Weights of a small GPT-style language model, trained from scratch on English Wikipedia.
Size: width 192, 6 heads of 32.
Architecture: RMSNorm before each block, rotary positions.
MLP neurons of a small language model. Each row is named by its layer, matrix (up: input weights; down: output weights) and neuron, and shows model dimensions 32-159. Each number is 128 + 24 x the weight over its row's rms, rounded and kept within 0 to 255. Numbers have three digits each.
After each neuron's rows, "fires on" lists the tokens most often at its 100 highest values on Wikipedia text that the model never trained on.

L2.up101:097114141081145124161125123160147082150083169160137150113150144132109109149115101142121135114102110125166061110145170108093134116111118135107105104092121145115126129118155124133124125096125132185158153084127129174147124130126129102133151120108156189140116110138151120161116125143181156111159171144197122109123129117133182115084128099121139148137102120093120149123152128158132109114167
L2.down101:148122118132152171097112153144132100160125136139118106142160145174102170131150083115149100159142164147118181119145111130166128144141105153132150133164139100123120141103109093115138176133125107083125112192146142141080142130145138158136132166155122067132119138137112137149088132165058109128112144158133148158161131146146107122093167151147128149137123133142120127105114157104115144124085
fires on: "en", "et", "n", "el", "ard", "ul"

L2.up177:135155164151112102107158109122133104120147155171142133138107132144161162096148128172147143089090161120128166117134131078122115159130136112148111156130132156099113158114088113106095123092129119083094113183159130151105151130148152133137111125144103111114120140129117138131085104085161167204106172117089129142072080126153133148154116130157151137114145125126088093138129101110126129148138
L2.down177:152123094095094096117142124137121152129135130144117060155121124076114129106155111117103096113081155158119143139125147137127148187116129125170135153145162127124164134105147115143152082097146163115175109105126132125104123114121091129124147161123119078099159105144148175145094108121130133095161112112094155114116150130144090111101127093116130136131124144121138168191169121121108109128127
fires on: "ed", "a", "o", "ate", "se"

L2.up511:139078130108125096111131125148140123124084147129110130137159133125098129108099117163174093121155126138137177129133115125130136129136117109102095078085122122130160108108154129168149132182139120123099102168146136116138124151064132105144122077148119084171133092151127148165139108136090137138170157164134156112090139150127135118133101123097096145108100136114126098148131148104104140128102
L2.down511:142130119119122177125089153119120136125144091091142164140081152089171084135149151146160112116121112109144133059099115135113177097114144123102134138095119145095074114146143125121092147113129082131095119126096124134139126092150115111120135111148145113108157099131122085122151119132112080133136136126181134144154132098110135072176126157136141116108119140114094160104104143124127142094070
fires on: "us", "ell", "hem", "qu", "is"

L2.up580:154128150161125139097103104095152082091149151114125123164088166136163154067170100152141141103123127093133116140129100126130116134160118129152113122128163156118167131106146139137129119163126105108079118154126111134101140142106122119107125136171133136129153120110128092116141143133137145143123097071128067154088121078142140136116140139141106086110147108214125110129116146145152131111137
L2.down580:075162131153095173115111145171122183106135126132110087131137132133122088109095080123139137165105080170114117125160163159117143117143114164150111164123143113120161148130103135123131133168129095158107117117090135113164122095124118133137125137166142111141129118119153139119134107160148112079164104131074144116146201154146147126132181162127167148136122152107072116119104148101130131123152
fires on: "i", "e", "ed", "a", "es", "ook"

L4.up499:129106133125146128165106119162136098130129158102137092144118098145116144134156144139151107156099124118130089128082157121148105135113133141094153178103089178143111134134106111135119113117136147159161110145096106127144122137081120128132139100127087117106119133108127060171131105128104117162119065129177131153130132145130155156096087134135109130118129139074120120132189122118110061118163
L4.down499:128145155130101137168096104137121119101113118081151104131117078103122177122113163118160146144113107129114172175146146152136170120127109125139121113134143123104138103155135120083143156136100082119119152148125094116136080146178152120127185143109173132163143161131157125107150094110127119115142109147154088127138150154115128139120107094176112128135153152157116114110126100093145099149139
fires on: "p", " in", "st", "b", " finished"

L4.up493:091134116183124070133146087131105108155108126169129114147113078150145109137144125105153120118135116064075154141133103129138121115114116164127131136103175135138099114151150105138119066129137144154124138153178152119145136154175125128168158124133125135108144135133103136089124127108118156154136169178117094127131112139131123155150129094130141142112132136130118157121173126126120144130138
L4.down493:108125150143135124141117118125139119149136131121132119144131135125129138139120102199110130163137097109131113162129151105124153111110152128096125146068122154042098139133100127114133139153109149163169121106159125129093126117123131141101106122083141155131123147112146126136111137073138080132162097159136156121173150158137137153053140136123098109076109108130088082131119150106112116109114
fires on: "."

L2.up313:111165154124138149191128141150190124098123135097134111124105061139119141151103098166143121097165099133102134117157105160141125088091097130119163137094142124167158125146127088163159090118158117141108156162052123107134140119120115118099140123124114154100115162164095122100147104104104159114140141140140136143179103136153147145104126144109090167104145126087104138135096127135114120116145
L2.down313:141165116170119129128148096110140150102129110128107130112113115153068116097091130168137139120090136099186121127101085114133103112151125174150180129128097139130086125130135115066140133111127155120134115092141173129116111154118128153107131117145122133136093157090119152140133161104130141128126122124115129154153126104136146106129128098095124148104149136094125117105091072107148188145105
fires on: "b", "m", "ic", "p", "ver"

L2.up719:107086168141116152122145136122170134153179109125202110123145123098182098139102142080140078113107164116098154151139143186161140118090135128139142135092103146120100130144164131107172108158145135092095136141127147118124147167141111116160147127109153115125139133112158103137149088150136176117121154138103128136092145145113150134114101143191118127109127098134156146122132150094132098117128
L2.down719:123124143118096113200092090115102140135106104112137158140107141114147145157119094127152118131141124077149140117112144116082122123116128183166163164126110156087115151123095136122118137112114140122146127115132112168140140098155140106158137145148145137119120140109119099111122142129160082144113120158122094127133170107175136132130108140129132138103145119113056140148103118084107140081154
fires on: "."

L2.up113:167053110115119130115139142133160096148165106128102125113100135116145085113109112136081108105108121078144072070120111135103090119152076148154167090114142121140142088164115136101115100143143099138110164188144112118119108124091127124117138107099077125110149144173123118148117083094123143101143113105100126139126135112168153120078143121134130136140112149113146105164144117135127102159118
L2.down113:146078118166131126148113165127116156154129096121131187076117114129132110141150117124162116089107200131098107162129117175169113117147130122128119169140156129118122091172110146117118145111144143129171147132141139139151135114086094112124095134124129120152126079087106117139124105093115102122178081133156116154134151154113110121106178141148161148107098142156139118110137121083099154129123
fires on: "===", " "

L4.up284:152110123150104120130143186104108157125129136122134104095121143149141164120115164102122131125080120147121130144138147112090144142120098158145120102152102134125084154120145113107133128116117132128123094089126137123148119116141201138176089147117155091077128139121097120149098109138091161130131133115110132148051110131126116145162111149141139092080144155126123143187114115096142137166140
L4.down284:104173191105131105134092104094134127123126136096114135153095120133118147137118159178146135154119093128132120136093134173125118152144139181079128105139099138118126114120109154132164129092168121123190133139095175080121116125142154138142152155101156158105134123118126109069172120132110122133102143161134146134066181135162151139100130103114144110111174124150132122074192127157110084116127
fires on: " he", "he", "ew", " it"

L2.up308:110129121148122091183114098114149119079104114138148100129105123114147095138098131134108115128146082116132161154118157071139098081107139144111147114126134139153168132158096100131115165115136097156125110141101129175139117130112162113124134135118127129132148149146163135144156175124093144144160090117183104147123105154137111127150115146121105140124092146112070147116055098135100089116129
L2.down308:120141119148109159153096173136101130151124134144167125118100092150083150100121119085114121131124154095165140132099096144154134134104121155078140107143133132091150189178119150117188126114109145109132141122102127105159120140127161096137078139090148128076154089124137129120156109149127097131116146154093124115159147105119063171116146138119130128125147143114121089203159125100146098112157
fires on: "ur", " stud", "m", "y", "p", "b"

L2.up205:105113083134113139152151135150136103114127157123149119144114121131090103102105102129145133164118105120123127137112110102119173123079155122160091095170123109120121104075106126127128129111156130113169113143111146145135150141101149096147098102132138132113126113146135119159135179142128152146151129128124152124127078116091127153125126115115129111122079120150123107090169144148103103111137
L2.down205:132171137133122111110147134115146117136148129177127103103166194135170124129121117154150113154151122103107160130119139137125161122140104138137116100119112129094152152159111132123152157137116140080108077126153125150119136141111137149115148118081168115154127073136145125110104103111142111119130130121165128106124122137111075122120097087138146158140154144165131060158081121084133135129117
fires on: "ra", "el", "et", "rit", "ert"

L2.up142:116195123153086088095176070129144137152122132090142146156127099133115045111128081176124124135099098137110120170142114120135158167161105115130131127147137111150133142182125103113145141124160098155135122153147128118139104094132112144126149166125131147101112138122124112147138093164117153129187141118139158153101176117158142150122161090126113086083131122133110087100118116091133099134148
L2.down142:130136125136086087088137101124149123111113120158145071141107120146121103144117168122129148121108119134135115108110143156125111135100186105110097150132117059117127122156149145171093122140126133157134119144136151106121183105123161137123162115146156089140157131137140082122118140107149135150120109147128117138106085105052110150116145142154137152158099119150102113139141138161132153147102
fires on: " not", "in", "ens", "ent", "ic", " en"

L4.up689:153133154171117104158082155149132097129157130104130052101130124150158160106132145113148146101121114103167126133088156118154104130140117102121114086121152154151147132146121157115178125118126109098134137132159091150123135154107158176150140169117151126153147052154092110142109142161071168180099126148110099127143201124128153144111124110143114156120111144113174101153116125112153161183123
L4.down689:150157103114107163130109158119154149141116138153093161125143140150120120150132102123167151096076141100125091156134135122116091133136121129125113158108107096144142118163098177114149095114143118114178145098095054113152138127133119175149143105141160097176155140158103158137160165116146174120139120146139122125109135129114165107163084149095113152133104145134128075138118102137133137149148
fires on: " sp", " Sp"

L4.up643:155117107157130135098133144148127104097105146100152134143106180135124133183093128132142116110128134101080137145152107143075130128116092119122129124158154125147126161158143091124093127134188182166105088128113134114106112128107142132137152141126104094109156111134072124145100127109122101129107140095161128096137148117108152153122132141175095088124140160124094107145129173112179127100162
L4.down643:116147131173113112097103083109129123111153106149180132119123140142109141168122130132128121118156082126110111123118145097152180147134148097135133140118161133141160183117136133129098141098110169137101077136110122147138108128107123094105117150115144119098116142141163120139109126116106121176151112152123099135117129104106143167124153149195134100121104098145110131146127142131172144118112
fires on: " per", " Per", "c", "per", "res", "is"

L2.up741:141137136121109130101133114101120122115155107124168138145092131084109142128127113169155136131123126142151129152146132138133143137122100089145137110154132136150131159141145101138137171087117124105114093149118129123115117131157169137103157109120097132135114197137103137136125124123126159091152128122172120088114150083150149097116142126125059084140113103145131121163102112145160088150145
L2.down741:131134099148133140146096105135180109119081138095157159147123156166118101146116130141145144089144129148100111105148119116077108092129138138124142127098136140116077143130063134110096118154133146151099122150158128138089124095117155111110159159127112185095111120152132097156135076193131075153134142157118128116163119152114127148183179144137105113153092147096127109107132166111136128108162
fires on: " per", "for", "or", "per", "on"

L4.up182:122116127118086155116143099132139141131119127198100146134109146092137102092121113165070153114120134113078087069111127080126113157147116143157124127132111155117143163153155117116153112186162149118079093123172097118120146124119180132130124122054092139143170124134127139100085147112095150139119093091128119100088148154178118076117137138138142084174156137143132123117164125148120117125146
L4.down182:106101103121139091119134121091108133141108135156151111113084130110144140105129144104115140130152154129155129167140126091128116139114102126120077131143109101119128132134132125157137162136090089133121169113151119145101136141139084137113124132110101133103117139121067130117156143135164143116126134182144090098162127104121114092134139147116122102126116089118130134190122130171154139148125
fires on: "all", "ol", " ", "al", "ell", "a"

L2.up494:162118103139132138137138107105135166119096091100135129136106186138118153144134117137126154099068091136098119126148146114137161086133108176083168115107130145115109132114139124152158095104079132182096155123107117114120163110127146126148131115107137118144152092134100154114138132125112090066167089153186115092128122120111106148127107120100098137090128154128120097142127156085200151105092
L2.down494:132106130129089136132120115126117142155130152160121145106116098130122151117152135093093026123152145131112152118128132108154125143127095122133120156121114151114168097159121121126155140097124150109141107153109093144145126113095135134118148131058115122163141171163117118143151125152174165142115147164103119144182117134140096119111122160081121107197131083121134105119103113167124155129154
fires on: "are", "in", "ar", "at", "le", "art"

L2.up88:139139136167126127119116072180111130129151155159159078114150190123112158063109108133139129134152107111107152154143122113146138117154154170171145098127130118145123125150110172134110139127117132080105141126131099130130153170105156107106141137116127102117152136179097098126151152194126138133102059160100111117129109104090121112164093201150122073105123158122089123134139119122143136100137
L2.down88:164144137124131159137161142084109097117112139122139088143142146143126124127127104168150165136109108176138146093111132144111147156134169131116110110121154126163169098136079095107159115112137132117108141126161117115164102065094123120143143125105130135135089124145149182135147148211131188118125075114108111139097170149121108135120148125123155137150114142175123132113095138094151095172146
fires on: "e", "a", "r", "eat", "ec", "urn"

L2.up519:139070123091172119085117206108154097142121142103138105114112124121090126121122177152103113108109120107160075128131163129159153109114125098127168140109100098102112135109163125155088084131146160114127119166088125160112118142144157124113183135118137132085106178131144168154123123129091093084123162156144158137089143118113152129123108145162129103127154110118152113172111130095120139104133
L2.down519:087126171138133124148137167133123116124095108144136134148141116116119155115158134081145110121126160187110133098120128124179180111146124113182136135114146120138107156125117096094132147085130074151142117101156115094150051153122174122143053173114174102125130119120154096153103137137153124105129123112107132134144141099086108112135147154132166120113132139130152128114171088109155118146119
fires on: " it", " It", ")", "It", "and"

L2.up385:106076146164128076103163138161123162131122087115136097153129172119120112164127109145171122138129117122094136123100128147128110115131122142102122121156107139107124119132126099149136117065162118098143149130119144139130152126148149193120122152109109114162143151173117164089117122145110111104112107120159184086103125094124156080117104085103069151112126125144146085144118139111136077113113
L2.down385:115108116153108127151132090144113153092128095159163159141133106121132140127132118145123131147166119120128065128095136166133105126116174142108110118159106154127144139139093109133150131164090153143118132086125145167135083110119142112099101096179128122110166173084131128138144165106116166107159134145114118116139097103144148185152139141097116123110109111112144118163095130147131155112106
fires on: "d", "ont", "ar", "at", "g", " cont"